From a checkpoint of a small transformer trained on Wikipedia.
Size: 8 layers, width 256, MLP 1024 tanh GELU, 7.67M parameters.
MLP neurons of a small language model. Each row is named by its layer, matrix (up: input weights) and neuron, and shows model dimensions 64-159. Each number is 500 + 40 x the weight over its row's rms, rounded and kept within 0 to 999. Numbers have three digits each.
Before each neuron's rows, "fires on" lists the tokens most often at its 100 highest values on Wikipedia text that the model never trained on.

fires on: "an", "ap", "in", "ul", "amp", " P"
L3.up571:418469499496494585524511514446485484513456454479500427604543503573489449530543418482548510475499572522504480548477513439469508471453557533477461505554528486478529560460500506520471551481502524504471494489472501580473402477488480483490542489554477548493544589468531499484502457449497513503

fires on: "ar", "am", "ri", "igh", "an", "ab"
L3.up681:511493508520473544523511450503606509550576548510462470476463507491484484547515505467449473461514522509498507513520528489467500577488537483473484490493457554459471543511525526458488486466457459554564451418574462533468486497522551485509416558559578504438502516515473459407500532410583533498

fires on: "ic", "t", "op", "ing", "ain", "y"
L3.up292:549547525496508495499423444471501508487509408521496540531498567469435569523465433489504509529506474535499473441476594489604504459513521501428540442515561532469529484454461512487449415487529492517525537491551468507453422538439487559493437488437471476547539550490544440516510486539561460478

fires on: "ing", "re", "7", "ated", "ation", "ed"
L3.up939:527437487476472377511540472467484484497492536494496500515495529476491455457526504485576524443538495565482531510538521480575542567561555507547467530608483494508535531447480499483515548410452525478459509451468508422480549543511433499553486448532501436559453518587544462461454533481543548419

fires on: "ed", "om", "t", "s"
L3.up4:477451619417484574553428483492521546472398488480471385476469570535452486520502494540513467443496469455557466553509394450566475493475495501542552441548483530575463493535461517566486446446489478548491514485478539523525539479500495519474485502544538545476540457547484511550483507528525508532

fires on: "at", "ad", "ov", "i", "it"
L3.up282:550529490452424536512466462530481518500543568511500437475567496485497419451525502489462519549493508532494454574533476464517495492502530467483514445532432555447510458403548507546541446535527523481579492449507483446507540467533491538492454441495544504564507529508503427553570481522507400473

fires on: "om", "le", "ro", "ia", "x", "ce"
L3.up917:525506530523475476452486507470470519447400551500515462504555503484523585476508507456440471451499459476483440510516479519479509420554459533473382470578497513442445494521515530494476548536521523501530560460523490437473552550519441519562574556535418507564449482559471565538475463497521567472

fires on: "erv", "art", "ot", "t", "g"
L3.up886:544505514404524497431475575486502452610477555530490507516484485484563516479512514412567388505448490452476463521599529534491588543491504478496532546453558531518546448471571552475477570507531532475529508416480458563489488534561505534523537573514487456508499501499429481466545483632465474542

fires on: "ad", "ul", "ell", "ar", "a"
L3.up568:584527527482501494423465509450532551465505458468521552537416495468486474396486496508575475527544429509458497511448556432514497477476492537515508479579434460493462448472452649503567394485547481451502602553567545482502494501494503465494548453467533533446504520528532474460475555551396467542

fires on: "ed", "ic", "d", "ited", "k"
L3.up367:546524464486456493540491560524567569504477483511443525429493473444454510389497518487500553471561565514512505526518472508493467550484487502508495512530507473491493523460533487498528511523584485482478484532483539442546530580533503541566511473485462548522578514458496548473485534500483487508

fires on: "b", "t", "p", "est", "m", "c"
L3.up835:535530572496507483455525545434584475384490491515484465516534492502535469475610528511507517532430525549559482569429516511484554508478491513456423495514506536435487489472460551474513535493513615497541504518476491557502513460449468447493534457590559525575525449542572452472470565503487496469

fires on: "ent", "ic", "at", "ep", "an", "ain"
L3.up516:534515494457418486558508478468478478485488489477509508594521522490567432458521520484495561496550522456543440388452509510598458422451515527534497447511530510500458602491551496464573402488523441500471504418518576574457380493474466481476532497529493518520537465524548524508521476513561493508

fires on: "g", "f", "n", "c", "ter", "ver"
L3.up388:458502483522421547488552532522469511509572477509469506516506522503523545511485481442521512489528571481468465472512548460433487536500489447484563460495479535493543511559585470560497473529486491480505535561536432450551534495439472559529529535476503511581525439565567469537522510567468474513

fires on: "ates", "y", "an", "ork", "il", "ain"
L3.up41:473520498510493523500579504528431536502528548480518585527533544428561426451507556559459454463535509510496508472440492489603534526437500606478495495518523499486452537519544564519522511539514485474515479446467459459537492454491445516494521524456518518412547483536526550456553560500444483469

fires on: "ed", "ack", "d", "ay", "ight"
L3.up301:545476483441463481427461464530530513509507504572464559456483521505529475449534504499512464496475520510500500518522639470469450499508542495542536423459492487465510505524530530508470427501436534561498543399522543499522492454477501427517466514459521476489514465416469534538533483480568493452

fires on: "m", "x", "st", ":", "w", "ated"
L3.up565:432568423504493490512517490513538561462506475422542540458527542503551475482482437442404560447511498581503509494587487498461538542510414513563509483483463517554524524514521550464518507526533496513508500504511538519523509525525457540446437471549502436414505548519485501467508425491474384479

fires on: "er", "ing", "n", "ter", "or", "ore"
L3.up260:570435516473503556503485467497464510481534461475508463532436529533429502466529593503494491520505476493447526554512531552524426464519527492524490460545468516498459517481577526491510489554489501586577460470488455522507503514491604461517524459514474558524467514580447494517550493469542549533

fires on: "ed", "y", "ing", "ies", "m", "ated"
L3.up381:475502494463524481506440494448564477533570551491514550469521559513537478481491429538517515491497453576491440514546532461516475557512471471471505512551512480510513519471486521531490523473504515453486502483559509476479505523535520465549448533541526525561522448491532561542506524501440502574

fires on: "re", "t", "um", "m", " for", "or"
L3.up975:464499484533489510522443508533517445468505454502548485510624561481490497470531441429551472570548501578489482477465523537532520482492511527481411558522461515485535475511494486562440490518540497442520546469481491517411422478495520524546429483444504535531491514489471414525521514495531505507

fires on: "il", "an", "m", "l", "u", "V"
L3.up1016:454468614513419542506534548482508505509523457511498402527482518448558498485464478551511479531513464528503458464445473473528556539468495538615520438496494442463456459520548430565474538477477490510509470483524524514482414520466394533495494513468531512457448421555588518526529550547469468473

fires on: "ing", "ate", "t", "i", "ed"
L3.up657:504484475537423440451443520454515500438503542529438492543561513492445533501458445465439526463483461584483443526546482524512506511496406560488481541510513525584454499513512388548491498541508519436535414502541547464560501441579517522489528441477540477441534469436455487495559463532549549435

fires on: "l", "ig", "n", "ign"
L3.up869:445539495503483468519493589474490491458461413517564469503536491522551482446510625552479518484542536492531435512482554492510504582405531461444588490531477502511508540474461449564541522465487469488558536445488480545492430489433462554505493500486538504477553430483582442506484426563528573482

fires on: "ec", "l", "ot", "ay", "ust"
L3.up984:442568498484573572452415488486418525440477497527549479526500507547532510521558563474551462457521491512458564420522483490428493479531485508534477455535548532500496540488502547459515583512468503501499543511460481444507489444472471466511495487501459605483559471492450528466488487578517469481

fires on: "c", " for", "ok", " of"
L3.up583:486519525447523503530500428490507554486466505520508451541438577481481497514502566424435573561483572501472507505546464547406448442435545534499474500466514551480463547482458510544516442543570536502499497503531490468518482517458512468445493488558553502497488528479456508483548530479445617512

fires on: " as", "er", "-", "s", "ur", "ar"
L3.up687:438490489496497521451510445469552538545517451475437574468524568526566433492521543494471482495523492516552576483558497557510548531546502465514428550511482571470507494510449518500509501553560476558591546519502458562491505452495486500514441512543519490552484455435477512489556470521454501617

fires on: "r", "e", "m", "an", ".", "se"
L3.up418:554532528496419541540588488540490508541573498502498458498551482541563503543522487508554486490489528492533562536535556526482524522493546489500454543397436497576511513552508527472520558514541529481488533481514533434429438502429467459518454490485411435470516600455424570515511506504549540595

fires on: "ly", "ing", "at", "ent", "ic", "al"
L3.up1019:518493528506447471477475422488552508526441517556435491583518552550585494481523432527474549578498486497476486467598488488504543543525472534521513529497522501509506538472536563501514476442526551534524515419468470451552545494536533520481513526456543518554558448598462445422548489492524514546

fires on: "al", "ent", "ess", "y", "ut", "on"
L3.up652:469530580522562463442489500507425492468452491485480552490490492512495465546442554499495526506575436466517529468552512507486471525549429434529488510495566447484557497410548434443519481551519484507515493442550500483551524435460551484472472563498545461468556531594521424441526540470517507558

fires on: "t", "u", "s", "on", "am", "le"
L3.up396:536523579499502561564537509493490506505447481462488401523507427462467542468494508467534460454490561438483485503600509457489583526497520495484476466481484520504538498528493521534494452512508532545532461533494512501523527484480556538519504537508514476530479494503436482477463473592533442478

fires on: "or", "ist", "ust", "ers", "ro", "e"
L3.up473:528534461452497594464463486511518507493547563485484501534486498495503512486473476523450533554560494452542473503525444510539508484519525515551432514538504522372543459469491507560478542473488542430455469475501520501449503532479542458480485471412522554517434424490467534508556452507479429482

fires on: "ed", "le", "it", "l", "igh", "ing"
L3.up334:526494508451477523450489520480439554443504512480474506477530480524494477528533511504460515534536502483571500501441466451469409513573413525573548509414524517424527454506488517498480488523488456519517416424503498450529542495588498471518477543440510514438541413431518497509488435545528535441

fires on: "ort", "ag", "et", "ir", "and"
L3.up736:451509523555461580552537528475465453513499435527552459507492424525486476494553520522519430492509439460421462449514515524483479471453494563549486535521452490458516476540554423501465531498503446455494543502509506545489468477463475559527526575436506493464440476431497466563533522453481504516

fires on: "c", "end", "ear", "d", "ill"
L3.up874:492411491532550555491455520438455465446569531533513565514507478525437434512549472538485529500547444522519472586531528524467522534498547525516530522455553502498467453587537482561617527529516570456534490506552500414591496503469504512472488489475456535427454520474445518534521453526516497503

fires on: "p", "r", "t", "ens", "m", "v"
L3.up554:547464492460470569504490505502461520478502483489471514548574489478487474527525492495549481581529466506550513430505493450477528520466547521487460450466459530463478495473566488607518497520462589485558490464481540568466483422464539493445465452514520542544390492514487489513513492508491548486

fires on: "ent", "ers", "or", "il", "ter"
L3.up28:483442521491448515590573473500490495418467421529522408548517529519541487506481483546461461546524492532546465510529482558495566470571535519488503433518492460522467508438539503501481489469561455562520481455588492542482530531542527456484529483527524506480501475593530418486533543518492529528

fires on: "e", "ing", "d", "l", "ed", "ian"
L3.up52:448463526495434456569538512475516515469450542469470439540413536483517483563427551506496430496494554500532471536506477468525452507457561587532475414569556508493559563467528508503487509485526517473509511476506539413488460445410523528497473551545605405452530520516546541529542468492531517550

fires on: "ir", "x", "ou", "y", "e", "our"
L3.up147:559476512535493482502466522512546541462526519480494461558496524535448504473495488532505512540474526526449511491453563508462454483521558510562509485444456563534515547510442512435560436479480471467460497498436509436479531476432521552523483487494504528548524461460574440509543506520472522511

fires on: "ed", "ust", "le", "ated"
L3.up19:497510524443471483514471504441489523555483484565522450522520537480544512441501578508527538505558471490470508504422578462466451563491448543512520528455557507460538454477488508538467563480513477498496401493535547475445462531511520431466561531501556475536566495485461429474458555456488476479

fires on: "c", "ol", "re", "r", "ent", "ast"
L3.up421:491420574544490495497560512531500540499518473447495548496528483454505527493555561475563555523514480491504569462476495504382484467559511528497472449464469545476484483530512481547465555564479538473512453557465497504518437459490515462535543520499471444550425480537525485584452489567484547485

fires on: "ap", "ated", " ("
L3.up824:451534442503531469521540488437496513501564491472473542492504536458465420491514475466498488563479434502541523521541511479548429485484504486528465466516552468477545566407493505398435480423551474510486589525536534518493530519463499431553537471545484483490544458566546521403474509478475539526

fires on: "s", "ge", "re", "ide", "en", "as"
L3.up5:501465443581478507514511464503434547564449524532387478472498564472558493503529537443518461519455456549521525532564495465500541531494468513519542518449483566501500490429576503443541516516489497431601474473482484478513545492541496540567456472432462483479509561495490533533497542474529513458

fires on: "ar", "ig", "p", "t", "f"
L3.up887:549529519497502509528436456484544507425523475473572475539567480529472486523558488463491469547518484521490508523494487512454543469518552549477515505538529476469469536418483502503474472488531485517520528560510530566500442567445519516465464553534564521477469513588501485456460578541485522455

fires on: " |\n", "\n\n"
L3.up997:491439565498454448518453507553489497506555489494449548448477508525509517534513456573573418560513476457525474522609506507466524568529508505592483460511455489505557498503403515528575459483527474507472532497548517450481447447539547494571526448488492535478478493597488499522502525510495560565

fires on: "en", "erv", "w", "N", "ast"
L3.up78:515599451447511459512501463457511528543551449563508457519532484460502506471523508472513471508472523594505459466541494479522452566567504498502477519492531465482488476487544551515577556554489566486521461533575445481472488539518429475538488470512534429487518524525459473535421513590491534467

fires on: "ad", "ak", "os", "ur", "iv"
L3.up728:476478568522512522498485506425387499524505546562527508504482443541483505458536495489575526474525491460498487509539434533531489533531523504508468475479476485605467505594532427498527452546535529494462465456457520528573497477507502463468501508466522498496536503421502556447502412477499548460

fires on: "e", "en", "al", "j", "re"
L3.up610:541616527545514487465538509487470573511471523502463503506484458459518524509499496552498491469490433542471527442555429478542515459479504463527480493524446479536518478526503502496533452525513436504529467523456467470524535477526439522524540449475446523571547495456505566538556564512502506504

fires on: "ul", "en", "ion", "ed", "om", "al"
L3.up72:446519526484500477489558485430518544440441472457408479525473530488487484427480508512495465460508467471495460474453464464523450511475482451489518577457458498514555543491533450521449535516571441469487530569506497558485546484481511487478471559496474509452494529488515456506466404598555443501

fires on: "or", "ar", "ter", "an", "ist"
L3.up40:474512495476476491441518488471492558505532475537477591507538454460450479444481523528510506508551509491459469490543433566549585565445529470512445515435473496523510488554483539567504492524524532532549517472520459543480535495525527449510506443494497532526533469521507472462484501450413542532

fires on: "n", "c", "own", "ot", "ess"
L3.up981:491511473478510499511510519536465434527485446473475497390544526557546429496491536432456517470562444539493482573541543491478521502445523502454548525513547485485527511498511464503479523530514536523537489521573498516511559486476469511487489549514412525566495454480548417475544493584556544491

fires on: "m", "x", "ing", "if", "N", "ag"
L3.up575:509478459505466512528499476474537575489535485506388500440472525517565472544536542548517589526515441559498522478538482455493517469452462481541577496468472476431573480508470503439447545581505556504487512488446478519481491484512431520552435510524440457501589478541468517506507427469605471489

fires on: "oc", "us", "l", "et", "ip", "|"
L3.up910:540511424567562506484547434443544475431440498493506477538535481521471553515573507445502567503524498468558539506489487507468477592453483532551494492481484504547459578501423511440486514528503453514596451472525509505492591559508552515443496446523521454526528551506462456449540505515450443495

fires on: "and", "end", "ign", "m", "ort", "ound"
L3.up813:453529507538503536547497532496391513500451472550540498534455435584462542505549483537523544469494487467521464482509468500476441396370526550523546463535461459495561489484484510494458493558516500529514538563489468579487544465481478478531500483571496495487469448480562544519482547449565514557

fires on: "ch", "op", "ing", "p", "on", "en"
L3.up474:462469477536552500506444519439534497526541525545476513547435455513492532583494523529487454571475547568544456539467606507510548516538532522457497493503603481406444477454502543421501504488474517551544419472514442479416477496500495462498561465468490474539468538524526556476527520546530543571

fires on: "our", "x", " |", "ir", "ight", "o"
L3.up786:518529534445488608500510470582533551521447518527467511541545523465427521489469539470527547467436545504525463490447520429475495525554523495524522512507502554510494516545478480496427467512433541497488474526517478384425502443481502509497553466482451542523481462513492492546505475475536486515

fires on: "he", "h", "os", "s", "ts"
L3.up500:436539490521452495533438504530428480554503509435513494467442513468445454479509540476511493520530448503490471490468506526440487461521434447471466500498546480492521506564490517467490593534557496520564492539511455536503521456569529481435532518535477475544488469488511511431520444458484496447

fires on: "s", ";", "ing", "at", "-"
L3.up405:483473534512527480502523462494572514531460506480544509411476525443511454469500529402506488503515495437508489396544433456465475590522533457497415471477554561500480505529468539555510521474560450455473507463428485514510569467532478566551472475489501478545542467455500560550508457459491474546

fires on: "===", "ed", "==", "ated", "at", " h"
L3.up364:476515513470542543498472545433479458434497525462431481481519564476518499489538470532453456530472435508537494552462472475521568557450590553524443536529544512477585540514519442441506516480542492485454540537511501511535490516441431586453456456551558503515503495501556517450475537514527527513

fires on: "er", "own", "x", "is", "ac", "ag"
L3.up732:510402563521569516499509465510542552523485458547497476488470492530509474484557472553494532472582451512554513499475496538492502495490488518436501489475492501452492476530567499514463449527546447540506463481473474473514475516466491518527469352531506532602558489475537481505459497476504488546

fires on: "id", "ang", "it", "g", "im", "ing"
L3.up369:486500468457426489490485453504464554435449534518522590518502578481440549528486527503514509539495447513476482505476444435441515517522436481542526547550550549490525484542512526485525416488462516499501479440485489506510521453473475588440455550499452487506525572459494444523528522469533552438

fires on: "ar", "g", "ass", "t", "l"
L3.up358:458461507485475516531497428465500498525520464531500457531509466423467502453479501470417482465508494537507497505544465515553542431518496490502403545497458536474493574472420527453490521493466423480480408481485426528544515475446475460489480512538569440410508496499485453533463516554527534482

fires on: "ur", "k", "is", "ov", "g", "it"
L3.up446:488540518433521529469466498512458558417564545489462564525491522552511442502558484470476508486522447440469516518468489553512518466500462520518558568441477500538523492557425495543612519501475431533532526556464451534555510460473517490522482475450541550526491593473492489454555495500497433455

fires on: "ew", "0", "O", "z"
L3.up357:479508555487469442480546472552530502473483558526514490525459520541505583530540426474475471548536513502467515488493527519527463556545457577382456498488557512578506521460480525509469519542478496443535461465543556538504491461542474532564478457490426488458480501574517472459490525449445447560

fires on: "ing", "av", "ro", "ed", "v"
L3.up967:438528497497493548564441439492486549509508562476489546515529555496473545459466534481479517465523462541506454571504471490581473537446444415452459449547514538476543513530450469459499492504494557452515429458505450571484528528485488517610526516572534451485526509462466535544546523523502469561

fires on: "est", "le", "ot", "ay", "id", "ace"
L3.up383:455548553489458511441515490546548452488503500556517481478476501558509522514570531499501463523508492507468537449533590510486490527534512510503532529580511539553480492490423574480485489516453507503565438410489463497456462495415467525502470468463514525488543523421521544495493514459494479467

fires on: " be", "ol", "ra", "d", "r"
L3.up994:526508506492497513532529461496453521539554487447549526560475456488485612490567477457545488521508536533439457434526522540376514494471514474448486425470499508594442532512469477513455468552544506517508453458492530436535485471435454488581552461523404446434420533525447484495451567542459423493

fires on: "am", "an", "e", "ies", "in"
L3.up377:448521536578503516533528447568509518459483510536414444472508427503434385527489455544473520508480517448474502505572508470495534507489588469463498521506501514442507546452517497539502523590435469500536474524569496543500468570504501442539555497467512487466537520519510472514444464448469522496

fires on: "ter", "ver", "ore", "ing", "o", "ound"
L3.up726:472537571480490510505477482454489503445472473557510520499544541487471464466506589482471484497441483502443508529500453583492516474542439494605554459439550493513507505552575493449626463487509468514527428475456483547489515471462525477524529477480466523525511525523456448477524568475570516526

fires on: "m", "o", "on", "f", "ig", "p"
L3.up537:469539549510404521493418490511530479495503504431536483528436480475421536519518523477480497509526469492527498450488499598495550484451527548503500511554561520493433463488515489415538494492493505513542403497559495562532431527503439560468432521499538512421515540537518452420464486477449525512

fires on: "gh", "ew", "et", "op", "re", "ge"
L3.up341:479532589547576486468561409487502525511532482439472555418515525495452510500507527460509538494453371414474473488488458460500521527605565523472486498570481481478451467415481544530475521440539527507522452554531513505470475495513542518497465497509561439490563494570549553483464473492565564451

fires on: "ass", "se", "e", "age", "ent"
L3.up298:469480510518536570542568533457485453580526494602504492502517472472457489537571481475481535537492396476455551513551515513473485583524512554469532562445500458463575526503531496506447501487524585486500547521480523524454485505489480543532462552454447420515506535511519498493438512454554479528

fires on: "c", "ic", "qu", "ce"
L3.up171:502455602553501534501505459474462493542468443498528573485638508515547516535515485521510415456436501437456522502488514546470510510515509527465497586573424507485517527509481493520457546514471483476500479495516484444469582484485536472507617487540542535561514467487498489516506451492517492504

fires on: "ir", ".", "e", "n", "il", "v"
L3.up470:525478491505494518551553508463486560537471592521461524424451533540511505491476550482496502423473504563523489473492538490518467503489479455492518508402445539527568543514493444431456418529527524568398555514470461496553463546489555469549493495478505501485592528575555493524563528485502430576

fires on: "n", ".", "ad", "k", "own", " of"
L3.up207:467491474518449474502531534492440580524447547548534472498476504491547446496479556526468470484544526587456557473502446465533535541496465445539462557499462491538473444469525535483479525532562488525476477512522470516465450524461462494524512531438470486403500539465546482436505509551518499534

fires on: "e", "s", "t", "ing", "es", "ed"
L3.up343:451513531461423514507479491516463575493455490435475481491556545452494522464595540437530578464517425474448487484567453410569544488530630542465511531520543539523503453526514416511511520481470460479526528486491449580503580499496550515522493496486500454487522533446450532482553494537535516495

fires on: ".", "4", "am", "ess", "ed"
L3.up350:517475440498477497499509409490597472480506441538448477497495556543497435498485388406464442467526530593506547454503530503444484528515526501522489496479428539538515512495479520429471483486499494567423523497521426517570555477536498422516480450513546487445535509488520519493515491457525546550

fires on: "ur", "um", "ag", "ar", "ak", " Al"
L3.up990:511538517461559465493466550522542561416503446581510425514467511507455537454491493473526475528519441543490514536432461514508390390529457520499449525564513499438508434513451457491460481508505519491490546453473501492520466466432478503483515450506541531537594454554493484423496471517534516451

fires on: "h", "ac", "ch", "ro", "re"
L3.up677:482505548462516545509465464500534516474550536496424495453494544472511486550496539489412487481546540504481508513534548393465484438451430497513524496550495489539499501544455461391524491503530432519483545523536525505559488546473522503496560492514485559472388503499560476521521496577490518480

fires on: "ing", "l", "ed", "b", "t", "er"
L3.up242:487468529540544498557515527538502536455475564520504428556487503455441569465539522502502500552524556515460519497543516483527492377531481449557528481504529474477585544464456471495470547511494443401516442510551528433559498413494566502490448539492476492493538482517531493471471564536502494507

fires on: "ed", "om", "ity", "os", "k", "m"
L3.up477:522500497529509459480563488467544533540463428522548529480534514473495593465525460519596468505513421519496459547462582504578499575440501412518488540516510473520501541453500441459510487465515491481510540504550490493480455527454511467460490489480501527465580523559425444505485488549484467482

fires on: " pl", "ly", "l", "it", "ro", "y"
L3.up280:498494521461458474520484473455475536525533488501481492522602486501500483595536484427501495483439468428462532501448446538490577495531518417481559474539508493510511553482427511494512573520444547519548466542525489438457469551562517475490471474413500447438519531512523586498508540563493486546

fires on: "ter", "ear", "ch", "end", "ast", "he"
L3.up269:507496510463420512540454520505389509496541476448441519499506447483540475518544490472499563523569432537474480498541488574460461505439486432540455526481527511499494473549496522505534562538566533504498521471500512551472482591458482593442535534548470448487462495482488590486466441499411539517

fires on: "ul", "in", "t", "it", ".", "y"
L3.up603:521490477476465477479524445527489493544467522432494507531600555538480503575526445501545448512539410550516487540503495451473532497538510430547436461578555487512482573475412555521448527547523507561452449513554503498542465539535447476506531500483491501485498439538600521550457534481514496469

fires on: "c", "r", "m", "al", "ag", "ation"
L3.up995:538476395516519536535484435460454497517483514481382588471488524497473479507455507497585491532550474503493512434509449522528447462509552484539540505494484514478455457442545543485472521463472467508521477490425469536553493528483498450495501489522547529488448516518438474479429461546507490555

fires on: "n", " Ar", "r", "em", "l", "ic"
L3.up539:421558440464457461491462494535495416437571416514522516538463511578493442491553567520480504527478573488540487518544522487536527503534466553480511480505468495506498502523506497553455468529535560497534490436441504458463537530545485473511520524472476545473481479570555477429461499531536557525

fires on: "t", "m", "ard", "ic", "ol", "ir"
L3.up749:474478507510535536504453479507582489449530502495493542507552490466486484451449528481514461530510546512437488576506498514594478469492450513510478446513513562532561542532406489522525509463525470466470428506453469574430479492450470506511494567496588501541530468496511537497464513476521501472

fires on: "in", "ar", "k", "ich", "ak"
L3.up448:566507519503541525499523407498542567537452455472538530507516493538460476508552507489438501491506547494445445456522489474491528555546485529535495521540428525487567570556496432561565549551524513476469480526491507566494479428486518568496485502481483444432530449508515498536529501520517571577

fires on: "f", "b", "w", "r", "p"
L3.up162:581561540405441494508523491441506500571511513453562548467579463443501442538559532446475531519531506462509431524479497529488543487541510560472428482488607548480544474447449515483479521544598615527486486499513536506481528460484505484514481515522527482487470476532486509458485572493540502501

fires on: "ew", "\n\n", "un", "ep", "re", "ou"
L3.up75:475517461431459513457509504503456456569450513404452502436510567498457528449555537527514476518519408540514548502538510569552478526552475570528421468448451495525533576483511526409625483495524545516451461500529493515509481439497526574481509516495530534489499516472495527569567535498547525557

fires on: "v", "ep", "ad", "p", "x"
L3.up197:496555554439457405574472578459475453472422550463514506513480505503506485486541436418502512529539449501562471486544524480506581512518541448493461494443501519491521527433574535532497499511511510501530498459481503502526532532498425502524498481448598527479382510578592517508504496539490516449

fires on: "ity", "at", "irst", "ce", "ork", "om"
L3.up899:487427520524455509543482563442536514477448459553455441465491488512523546419441503436548502471499438481464496488517510519537451600479452560526491489477447524549491496590501480485526560520496526572464529491463515447538523480532436513473524542466479504515509521563519531480476478507469504449

fires on: "ion", "r", "i", "e", "or", "ar"
L3.up852:473572562565451535494529492562492579500582487511492483565472526486573466501446474503547539506573507569455439516449526506518520505473543510476464538526505445467558522537556496462476506537508540544461518514559395487515484475556532452450493466453525539445459494506510497442487505464483559499

fires on: "ag", "y", "ak", "om", "ok", "og"
L3.up187:485523543504502506455495488439602452540574388567472452512472472510513537462553551527485496466529446490498524549511455417538507504468460496521494525576498490432550489485541528468486477486510490440446572502439440514492501499450421465504508504563538542522497481476501579391511488466488468448

fires on: "ast", "d", "p", "oc", "et", "l"
L3.up55:517539475494508380473493476490462484467434589496485515493471463467450565503542483493544533450530535504547428456466496528516494486447505456532531489547436533518517497477457542479486495497631503505475448509516484508506495518514542541468506497543456445480495563465497483548478453480408537493

fires on: "ro", "'s", ".", "ch", "ir", "s"
L3.up354:550533543521443502604542486516418482497476459515484490444496558541539482434514532517410499510500479499460551481448502521532433517477485538563471500472490387463538500573508469427470523462497483454515481471500477507460498484489568427515452521545485507451463500551529473496629480499398431508

fires on: " it", "t", "it", "oun", "at"
L3.up480:476429545561495496431501446500499492500498509469540437513489475592531503555486585485519504526521486464531496516429610552496509521469466505509550494550518559525532527529507512559462430496443411505488502521560501506515484455462500589479536485480474544550487546447483459541571494443531474543

fires on: "ter", "or", "an", "man"
L3.up420:529497560496502511520540549517440474460527505521591462532506470507575478422538455482483427563492483473518469503488508491474542505520553461457450456522579473465440545445547511528524471535465533566484528532542487458489516554485549514568448647497523522480518472621483505515461492486466579579

fires on: "her", "l", "ter", "man", "er", "ian"
L3.up760:493449544565478471523513544490480501469452481500553452523513478539560532558554497465470497470428506453539484474471449475491472487523571476532491508540550521429483513457496502482543447526476447552518471481494556599574518467530548419492465446449496483532463454545494478460441471551496555500